config = dict(
    num_hidden_layers=10,
    attn_scale=0.186,
    tie_word_embeddings=False,
    parallel_block=False,
    extras=['capped logits'],
    init_std_qkv=0.0197,
    init_std_o=0.0197,
    decay_fraction=0.905,
    decay_shape='pow',
    train_tokens=722700000,
)
MLP neurons of a small language model. Each row is named by its layer, matrix (up: input weights; down: output weights) and neuron, and shows model dimensions 16-111. Each number is 128 + 24 x the weight over its row's rms, rounded and kept within 0 to 255.
After each neuron's rows, "fires before" lists the tokens most often just after its 100 highest values on Wikipedia text that the model never trained on; "fires on" lists the tokens most often at its 100 highest values on Wikipedia text that the model never trained on.

L3.up704 [140 130  93 146 121 109 150  83 124 126 136 178 140 106 116 123 140 146  98 106 101 128 142 148 148  85 140 116 175 141 162 109  99 119 137 180 114 156 133 106 112 140 125 147 144  98 114  96 174 129 133 127 160  95 141  97 122 174 131 164 108 158 102 145 123 148 152 136 114 119 121 158 136 115 128 151 134 100 149 133  95 130  74 141 105 114 123  78 161 132 140  85 145 110 141 127]
L3.down704 [117 117 127 120  95  52 153  87 122 142 124  72 129 103 121 137 166 136 104 102 134 144 172 115 141 121 150 180 134 137 158 119 138 119 161 139 122 124 154 126  98 118 115 125 137 161 106 113 156  76 111 111 157 121 176 154 130 130 130 142 110 169 124 123 137 174 130  94 175  95 132 116 160 124 167  92 125 102 136 171 132 134  90  99 123 159 115 154 109 148 129 153 115 141 176 141]
fires before: "ci", "ft", "lo", "li", "und", "ur"
fires on: " so", " So", "o"

L3.up104 [118 123 133 114 150 169 162 140  83 154  53 115 136 133 172 134  99 157 148 138 147  94 138 112 106 110 150 103  99 120 107 107 105 141 169 130 139 133  96 156  78 112 155  79 160 192 130 126 140 146 111 133 132 119 124 103 133 143 130  99  82 159 144 121 111 110 149 110 141 145 106 114 149 153 117 118 104 112 177 154 152 105 107  94 117 104 101 130 139 154 147  86 127 147 131 150]
L3.down104 [ 86  88 147 105 113 141 112 138  92 135 126 123 115 126 115 113 136  94 135 106 133 109 128  97 109 143 161 125 151 137  96 156 179 163 112 158 104 137 100 172 148 128  96 122 148 179 141 120 149 136 154 174 133 120 153  83 135 140 115 130 166 142 130 141 110 123 143 145 118 127  78 111 123 122 141 135 150 134 129  82 138 122  84 168 122 118  92 116 135 193 149 171 158 102 126 111]
fires before: ".", "\n", " ", "20"
fires on: "===", " /", "46", "20", " 5", " 1"

L6.up979 [150 146 117 109 137 140 131 135 110 136 121 141 144 147  78 159 170 126 163 198 124 139 142 110 137 109 174 166 175 104 150 121  94 142 130 164 128 134 104 141 166 123 127 158  81 125 112 102 131 140 146 182 152 148 118 147 135  87 127 175 172 146 141 135 117 188 116 105 107 145 135 134 200  92 165 150 131 116  79  94 144 142 147 116 123  71 131 122 143  66 144 137 151 119 135 134]
L6.down979 [ 92 134 132 119 117 104 138 117 131 109 100 144  89 125 138 128 116 105  97  90 103 131  90 127 115 134 163 110 100 165 129 111 143 115  93 118 163 129 145 139 164 115 131 115 164 128 102 143  99 107 148 122 124 135 140 149 134 166 114 154 118  96 162 133 162 102 115 141 184 129 182 147 126 109 135 128 133 138 154  92 115 111 152 123 129 113 134 124 114 147 128 118  84 112 101 142]
fires before: "-", "th", "h", "s", " by"
fires on: "-", "al", "ig", "ed", "na", "a"

L3.up476 [105 142 116 114 135 103 153 139 135 170 118 129 144 125 119 151 156 104  95 136 112 112 141 165 115 101 154 124 179 127 141 164 141 104  89 156 162 134 133 142 142  79  81 182  93 148 115  97 129  70  90 120 127 101  86 137 131 155 159  93 151 158 163 159  94 107 158 134 133 135 155 153  71 155 119 143 138 158 115 135 123 127 154  97 142 113 165 123  95 118 103 140 135 105 117 126]
L3.down476 [143 137 122 111 134 124 117  89 147 134 128 113 116 161 116 152 116 109 172  84 115 110  74  96  70  78 124  96 169  99 103 119 122 136 128 110  80 119 105 119 128 155 137 108 153 123 121 149 148  94 130 139 126 172 107 120 137  80 137 109 115 120 173 146 114 155  95 115 140 138 142  91 103 109 108 116  86 165 134 167 122 129 145 149 133 131 140  98 134 121 131 120 125 151 116 111]
fires before: "\n", "---|---|---|---|", "-", " the", " it", ","
fires on: ",", "---|---|---|---|", "|---|---|"

L6.up939 [161 148 116 130 159 104 133 148  86 128  74  98 109 141 100 162 128 110  79 127 132 114 101 113  97  92 128 101 152 134 121 149  99 134 134 136 101 135 127 139 124 102 156 162 115 103 112 134 174 108 151  75 132 130 139 139 148 117 142 142 129 128 133 121  82 138 148 122 169 174 126 114 159 146  94 163 121 100 134 141 138 136 119 110 123  79  60 196 122 147 103 102  88 149 128 187]
L6.down939 [ 89 121 122 126 125 101  98 122 148 151 143  84 153 165 120 158 143 154 183 120 126 104 166 126  90 114 145 142 141 157 141 127 129 121 103 116 108 115 112 100 110 137 122 140 110 121 159  99 176 149 144 140 177 150 202 160 111 143 139 129 151  85 122 117 126 101 104 120 131 112 115 145 100 140 163 130 126 135  73 158 143  85 133 145 140 119 100 141 122 147 100 137 162 153 132 157]
fires before: "ce", "c", "p", "e", " ", "ist"
fires on: " ex", " for", " its", "our", "or"

L6.up1253 [141 149 119  67 185 121 113 126 159  92 103 131 108 125 141 141 136 149 129 113 128 122 117 156 149 115 130 129 141 142 132  96 135 127 130 141 144 116 156 107  57 115 115  94  97 166 132  94 100 105 158 166 149 119 113 102  96 122 132 158 162 133 142  77 144 127 137 135 111 132 133  84 168 124  98 110 134 104 122 126 150 141 122 125 151 130  88 149 161 103 108 140 108  71 122 129]
L6.down1253 [132 121 103 128 133 142 160 138 104 147 122 135 146 159 136 143 114 148 156  86 115 115 171 168 124 149 164 138 126 196 124 145 117 104 101 136 105 137 163 142 161 120 101 139 128  95 130 137 176 122 126  72 146 166 101 109 149 125  91 132  95 113 113 147 177 143 133 106 139 143  79  92 140 145 152  80 152 122 112 145 143 145 107 128 113 139 135 132 134 108 125 104 107 123 135 121]
fires before: "y", "re", "tor", "e", "es", "ion"
fires on: "ri", "i", "er", "te", "ur"

L4.up912 [163 144 138 129 116 124 121 102 116 152 119 108 138 129 123 112 151 136 137 119 136 115 175 133 149 128  82 103 142 124 131 112  89 158 147 146 121  93 112 151 104 117 143 132 120 117 111 120  91 117 111 156 111 128 146 159 136 104 148  88 102 171  82 151 113 140 118 113 120 133 103 101 121 104 123 156 116  74 182 194  85 116 165 130 130 116 130  77 113 135 111 150  77 117 140 133]
L4.down912 [ 97 113 143 138 130 186 104 125 115 108 124 168 166 158 112 139 179 100 159 173  96 123 159 124 127 160 132 113 115 135 130  78 115 132 139 112  96 105  92 114 126 114 116 116 114 146 168 167 110 140 126 115 172 129 147 113 137 103  97  99 129 106  50 179 117 134 202 129 109 129 130 160 127 102 110 137 106 115 144 157 101  97 130 161 149 117 124 111 120 157 128 127 120 132 154 136]
fires before: ":", "\n", " the", " "
fires on: " by", " ==", "s"

L4.up26 [159 101 152 111 119 144 110 140 125 144 105 120 109 157 133 181  85 121 167 173 100 133 138 167 132  80 134  87 158 107 122 129 137 105  83 142 102 128 153 137  88 136 118 125 139 105 123  99 173 132 196 159 158 108 156 127 124 136 152 122 163 128 103 129 119 111 124  93 185 135 147 129 180 108 143 128 113 123 135 181 121 154 203 124 131 184 122 145 150 118 105 118  98 100 102 133]
L4.down26 [ 89 146 144 126 156  56 118  93 116  97 151 154 142 120  85 158 117 139 104 135 144 129 112 113 106 134 148 134 151 144  97 145 119 133 180 138  88 107 127 104 146  72 146 135 170 157 143 118 129 115 127 123 167 126 139 102 110 131 118 158 114  67 136 151 148 120 146 138 113 123  98 146  83 109 126 156 150 123 118 158 185 113 104 129 137 106 127 152 146 103 119 137 146 137 105  78]
fires before: "n", "nd", "ation", "ated", "ce"
fires on: "er", "ci", "hi", "g", "our"

L3.up1181 [135 110  88 103 121 121 136 124  88 159 164 121 103 115 121 152  85 136 140 137 161  72 133 116 131 112 134 142 127 140 148 151 134 114 129 122 105 142  72 158 125 179 116 150 142 123  88 152 111 134 132 150 132 140 138 162 103 160 123 174 125 147 115 134 138 160 105 121 122 156  89 154 111 109 157 141 109  96 126 101 110 153 142  79 140 145  96 114 176 123 116 131 110 146 141  98]
L3.down1181 [105 137 123  89 130 138  92 138 130  94 123 105  88 158 103 158 131 118 106 147  93 135 155 110 159 166 159  90 113 154  98 141 144 181 113 114 120 101  99 137 110 143 124 127 107 145 132 153 144 128 147 117  88 133 101 155 120 140 130 141 123 163  75 123 125 115  93  81 169 144 129 120 107 131 145 127 122 151 106  91 134 136  91  90 118 135 101  99 138 151 119 166  98 113 111 118]
fires before: "s", "d", "G", "E", "C", "ri"
fires on: "'", " Har", " Mc", "har", "town"

L4.up882 [142 148 170 168 133 128 147 127 123 156 154  88 148 135  98 177 156 155 108 152 129 125 106 149 197  73 114 135 163 123 160 154  54 129 125 110  84 129 159 101  96 112 129 151 122 125 118 123 136 159 131 102 144  98  99  93 114 148 110 175 110 104 156 128 123 137 134 128 185 123 124 125 114 117 149 111 139 130 136 142 168 133 146 125 114 117 181 177 115  94 120 115  65 173 107 136]
L4.down882 [129 124 107 156 149 155 153 160 133  77 153  92 158 148 126 133 167 164 158 109 113 123 149  96 164 132 125  87 112 125 130 109 154 115 119 159 160 133 104  94  97 145 157 125 104 154 150 135 156 124 128  96 117 127 121 121 121 102 128 128 162 105 120 166  78 125 153 145 115 169 107 122 126 129  99 145 118 148 122 118 137 128 125 133 173 119 162 148 157 133 127 116 102 110 145 136]
fires before: "s", "ph", "de", "tic", "ne", "ra"
fires on: "s", "gra", "ar", "ce", "u", "ma"

L4.up486 [125 118 111 139 116 123 128  75 117 117 136 106  99 180 125 111 170 130 115 149 145 144 166  66 149 124 165  50 167 110 146 120 123 112 110 138 137 137 152 128 154 116  83 135  75 115 115 108 129 128 115 126 136 109 137 129  91 158 102 148 115 124  81 117 140 156 124  96 177  86 135  96 104 166  83 129 139 148  87 116 109 133 149 144 117 122 120 113 135 130 111 124 131 122 120 102]
L4.down486 [145 138 132 108 138  96 118 119 139 125 100 168 125 140 107  93 154  74 171 110 165 120 175 115 150 108 149 159  84 124 143 139 113 134  87  98 110 156 166 127 144 163 158 125 150 126 159  87 139 133 109 111 129 117 131  97 138 103 105 155 113 151 118 126 103  67 102 158 154  89 114 125 141 140 129 146 119 148 145 127 154 132 151  93 137 118 123 124 109 132 137 167 134  92 127 137]
fires before: "-", "\n", "S", "|"
fires on: "\n"

L6.up808 [118 152  75 128 147 109 102 130 124 148 121 168 115 108 163 140 138 129 147 143 159 117 161 112 118 153 166 154 132 129 110 117  91  95 132 132 172 108 163 118 147 129 129 178 153 156 107 170 151 141 147 138 144 124 151 156 130 133 116 167  99 117 120 111 107  89 112  76 108 125 125 139 134 125 111 141 149 121 131 118 117  94 105 132 151 100 121 138  96 146 155 117 105 116 135 175]
L6.down808 [131 132 137  97  87  96 122 134 107 150  79 141 128  87 135 134 125  66 133 108 143  83 151 140 128 137 134 121 139 143 165 128  49 141 135 116 118 151 124 135 120 150  98 178 132 165  82 174 126 150 154 122 165 119  75 122 111 152 130 155  84 122 106 133 151 162 157 117 142 123 132  96  98 148 112 109 133 140 122 196 123 175 122  82 156 106 155 115  84 116 126 122  74 114 115 121]
fires before: "al", "ver", "ad", "ian", "unt", "mmer"
fires on: " Christ", "ni", " Co", " Go", " co", "o"

L4.up997 [122 123 147 121 136 105 161 108 111  87 149 120 138 107 147 148 117 150 118 161 136 148 118 152 120 144 152 107 184 137 139 138 159 127 105 113 148 114 110 166 120 128 143 101 129 155 117 175  92 121 131 150 124 158 129  83 114 126 122 158 146 140  97 107  96 153 151 136  80 115 112 126 124  99  92 149 103 103 119 119 114 104 127 179 120 124  96 132 175 132 132 164 146 158 135 142]
L4.down997 [ 71 116 141  96 114 127  95 109 148 126 112 120  95 154 130 136 165 107 127  79 123 100  96 152 166 122 148  96 135 137 142 129 121  94 133 102 106 138 111 131 160 132 118 144 135 150 184 123 117 137 132 127 107  89 138 128 171  92 133 150  10 118 129 169 100 139 128 139 115 123 164 157 108 143 120 122 112 126 114  52 164 129 159 204 153  94 160 145 113 126  95 110 148 122 138 139]
fires before: "\n"
fires on: " ==", " ", "=="

L3.up782 [172 121 128 138 136 131 151 116 106 129 119 114 171 129 137  84 129 122 120 133 166 130 120 115  95 152 149 144 138 101 151 157 120  99 141 137 164 165 101 102 119 145  91 153 141 155 128 152 150 121 114 145 164  79 131 114 114 164 153 111 166 141 159  70 173 122 116 122  95 115 106 131 116 146 153 148 176 155 125 110 146 174 165 128 142 129 127  87 121 130 139 118  99  98 149  95]
L3.down782 [142 133 117 132 127 122 155 119 148 128 147 119  74 122 125 138 153 159 219 108 158 144 121 100 114 125  99 145 154 119 105 105 113 158  87 167 139 125 113 126  97 154 111 125 145 137 160 164 183 135 127 146 143 154 102 153 160 105 142 110 138 137 110 112  81 136 114 136 125 154 135 140 104 130  98 135 121 109 133  61 110  99 156 116 145 170 141 103 150 162 153 145 157 115 139 124]
fires before: "\n", "ct", "s"
fires on: "===", " ==", "ite", "y", "en"

L3.up709 [156 124 134 147 131 140 107 180 127 112 126 105 156 149 128 114 151 125 124 121 143  96 148 154 148 164 132 157 127 141 100 112 116  98 174 146 152 119 100 139 143 129 168 107 142 161 121 143 129 127 159 116 146 136 136 121 157 147 131  89 128  99  90 139 155 124 129 128 111 174 146 129 106 129 124 114 123 125 170 127  78 125 110 147  96 165 109 118 103 119  99 133 149  92 141  76]
L3.down709 [115 142 143 102 146 101 139 110 115 153 114 116 165 123 122  95 129 138 132 123 107 165 124 116 116 153  92 113 123 146 160 182  95 122 104 136  64 111 137 127  75 128  90  75 135 155 136 129  99 136 119 139 121 104 108 120 103 130 120 131 137 133 108 162 135 144 143 163 167 126 149 137 134  77 135  87  89 127 116 120 155 131 157  78  98 105 129 115 130 106 101 129 125 127  93 148]
fires before: "\n", "y", "es", "t", "s"
fires on: "ke", "==", "===", "l", "d"

L3.up565 [113 108 154 152 147 101 148 133 119 141 161 144 116  89 172 130 118 184 108 176 141 104 119 136  85 126 132 149 133 140 108 134 133 147 116 139 141 114 131 143 152 155 112 123 112 104  75 120 107 138 138 125 135 116 172 145 120 146 122 137 128 131 173 162 173 118 108 114 151 119 121 121 126 130 132 147 155 142 151 113 122 123 130 170 115 118 134 175 124 147 146 105 109 186 142 141]
L3.down565 [107 152 101 155 113 150 130  79 129 155 120 131 111 157 116 120 105 122 107 117 117 144 176 127 131 159 142 119 132 138 155  83 130 136 131 109 138 114  76 140  70 147 145 130 130 120 109  78 147 163 135 143 129 123 126 143 131 118 129 155 112 120 114 130 147 158 167 147  91 140  99 138 107 129 133  59 128  91 148 115 116 116 109 142 116 135 144 135 147 131 156 154 116  99 115 113]
fires before: "s"
fires on: "'", "s", "ard", "d", "n"

L6.up1063 [ 95 158 121 144 137 159 148 123 122  83 177  99 106 149 149 163 123 122 124 137 142  96 109 114 186 119  91 144  99 131 149 135 138 155 114 176 109 100 108 170 124 104 137  92 142 117 134 111  71 126 106 121 147 119  62 112 135 109 132 143 132 137 154 126 144 146 109 146 133 156  99 104 129 106 165 162  93 111 156 144 165 101 143 133 147 127 135 155  81 144 129 119 107 122 143 158]
L6.down1063 [145 108 121 125 138  54 146 118 129 138 117 122 135 124 152 116 147 135 119 146 116  97 115 121 104 135 109 125  95 132 175 124 132 143 113 102 113 155 161 157 135 145 165 148  98 122 140 137 101 132  94 112 171 125 115  97 104 133 130 139 149  87  83 119 108 154 136 102 121 134 149  59 110 165  91 131 156 151 139 127 146  91 138 162 154 154 159 169 117 170 104 113 123 154 146 144]
fires before: "After", "\n", " He", " The", "±", "."
fires on: ".", " ", "\""

L6.up514 [109 109 150 133 139 132 142 139 170 127 160 127 137  90 125 157 112  95 164 119 172 124 147 147  83 154 124 148 112 153 116 154  86 142 133 125 135 145 125 119 144 146 127 124 122 175 134 150  76 148 144 122  92 126 137  94 112 157  94 134  69 141 149 166 129  93 136 136 157 167 120 141 136  85 171 111  92 127 115 126  97 113 139 182 125 126 136 150 158  92 162 133 134 137  69 111]
L6.down514 [115 178 124 188 117 128 152 115 155 124 132  96 164 124 129  54 123 141 114 116 115 128 119 105 131 119 142 100  65 139  59 141 143 126 120 140 129 120 110 127 111 128 155 162  85 184 148 104 144 105  92 160 122  93 160 127  95 130 152 118 165 141 131 113 154 117 177 140 110  81 127 116  80 111  82 159 131 155 152 119 102 102  89 131 150  91 103 128  99 130 112 109  79 152 114 128]
fires before: " to", "ad", "ip", " as"
fires on: "s", "ro", "ed", "ic", "ing", "ar"

L6.up548 [ 96 101 119 110 140 103 122 101 149 130 127 149 139 152 130 114  85 120 122 125 134 125 154 114 139 147 140 106 140 146 120 139  77 145 106 128 134 113 114 138 116  95 113 132 124 118 169 157 129 144 112 121 132 129  89 138 112 144 160 122 149 161 155 156  98 170 123 116 166 169 133 152  90 148 107 138 118  96 133 164 115 100 109 130 139 131 157  76 101 137 111 102 154 159 135 140]
L6.down548 [112  96 129  82 152 107 125  95 122 178 128 116 127 113 134 172 136 141 160 102 115  85 103 147 111  81 134  95 121 139 131  99 153 188 117  86 126 156  91 151 147  89 150 126 135 153 167 119 136  75 132 134  92 116 108 150 140 134 114 107  98 127 129 114 121  88 158 123 152 123 143 161 124 189 162 129 103 140 150 111  86 190  92 111 140 119 142 113  85 135 124 107 103 111 144 127]
fires before: ",", " the", " he"
fires on: ",", " later", "s", "t"

L3.up508 [119 163 140 138  98 101 120 142 159 127 131 125 119 142 151 146 130 137 111 112 167 123 163 139 137 133 168 139 109 141 110 131  93 145 125 137 161  76 129 170 140 162 149 126 150 129 138  79 152 118  71 107  94 137 142 127 152 129 121 118 162  85 142 148 155 126 146 155 108 134 155  97 140 111 164 136 138 147 111 173 122 124 155  77 128 146 128 190 137 121 150 147 113 161 154 168]
L3.down508 [ 72  93 150 140 132 144 111 140 126 153 107  92 144 119 112  95 123 103 141 103 138 139  94 136 105 143  93 117 139 112 118  96 172  97 110 131 122 100 116 110 110 145 136 140 108 128 164 161 121 132 156 110 141 115 125 133 165 159 133 145 142 150 111  60 137 120 152 104 126 127 140 128 131 165 103 104 104 154 107 112 160 156 148 168 130 127 122  88 134 157 138  98 165 149 149 169]
fires before: "s", "re", "vi", "us", "st", "d"
fires on: "c", "d", "ci", "di", "time", "mon"

L3.up829 [159  92 123 116 142 119 123 157 126 111 140 139 125 116  95 113 140 130 136 110  66 104  82 118 124 136 178 112 133 122  98 175 115 143 107 180 151 144 150 119 132 164 138 145 153 116 149  76 114 158  81 172 135 109 123  72 114 142 135 130 121 162 115 123 122 129 163 166 142 132 145 103 131 124 119  99 132 148 156 105 122 124 139 120 146 132 111  94 152 117  74  80 119 167 103 138]
L3.down829 [156 108 148 141 139 125 123 131 123  63 161 141 144 166 148 125  96 138 102 118 156 140 138 161 124 151 146 145 149 106 152 134 106 141 115 143 134 140 183 148 157  99 154 119 147 125  89 150 120 137 184 152 142 118 119  92 166 133 136 152 177 121 116 147 137 133 168 145 164 155 112 116 163 145  84 134 115 148 142 153 172 154 148 162 107  97 113 128 148 153 133 125 118 170  84 134]
fires before: "\n", " ", "-", " Su"
fires on: " |", "\n"

L3.up388 [142 149 149 153 129 119 126 126 117 164 115 107 133  90 151 111 134 123 130 127 163 109 107 161 109 145 113 116 150 157 156 153 120 120 122 143 130 113 122 120 124 114 135 140 132 154 141 132 130 141 140 131 117 102 123 137 110 146 119 126 102 136 135 104 130  97 106 111 182 120 109 130 131 152 161  96 133  87 144 157  94 130 137 118 156  89 112 133 143 105 107 128 122 124 107 127]
L3.down388 [139 119 104 161  87 111 156 153 161  97 150  91 168 140 100 167 156 105 141 152 144  99 177 115 126 148 107 114 136 174 143 165 108 145 136 103 125 123 126  90 112 157 123 153 128 144  88 172 143 112 137 142 167 152 144 118  96 137  69 145 122 111 175 149 141 118 106 136 131 141 148 113 127 101  98 128 121 127 210 110 114 134 122 146 127 177  82 110 113 118 138 137 148 127 117  69]
fires before: "s", "an", "t", ":", "er"
fires on: "'", "ist", "et", "s", "d", "gu"

L3.up67 [129 100 105 135  96 206 107 151 134  91 168 116 171 136 104 112 168 129 156  80 141  50 102  92 149  92 149 121 104 114 152 114 119 137 144 141 148 132 144 142 124 135  88 133 119 155 125 145 116 101 163 142 119 115 152 137 107 138 125 126 143 116 111 157 146  99 151 112  82 178 141 115 143 140 127 130  99 126 163 135 138 121 135 141 176 147 153 135 139 157 166 115 154 131 136 101]
L3.down67 [114 133  71 125 135 115 148 138 154 119 115  98 131 167 119 116 149  99 104 101 149 130 155  95 127 116 132 180 145 118 135 137 143 131 154 108 148 143  97 135 154 150 111 120 126 102 131 134 158 114 123 125 121  96  94 116 159 148 134 138  90 114 139 156 138 169 137 121 103  87 146 129  89 106 126 126 104 140  99 122 157 185 104 146 102 128 102 141 131 137 140 104  75 111 113 164]
fires before: "il", "ting", "c", "is", "di"
fires on: "ra", "el", "da"

L3.up143 [158  95 135 133 167 133 160 100  99 158  96 135 111  91 131 117 147 137 109 143 128 109 139  90 117 142 149 160  78 176 138 141 112 119 133 140 133 122 128 138  93  93 142 168 125 157 120 144 142  99 161 116 115 150 126 140  83 125 109 117 143 131 134 103 144  88 159 121  62 172 133 141  91 148 115 114 126 112 149 146 151 165 108 134 138 158 111 126 140 172 134  79 115 112 137 132]
L3.down143 [ 97 141 101 119 140  89 140 121 149 136 166 128 170 124 120 122 171 128 104 107 132  87 155 201 184 124 111 132 126 138 119 110 131 111 135 109 131 146 108 104 109 108 141 163 140 107 131  84 135 153 111 141 161 113 134 128 110 157 136 152 107 100 127 144 142 209 131 115 130 138 148 151 143 125 138  94 128  90  97  97 134 184  83 104 151 111 111 159 149 132 141 114  68  91 109 143]
fires before: "\n", "an", "a"
fires on: "==", "ar", "e", "rd", "a", "th"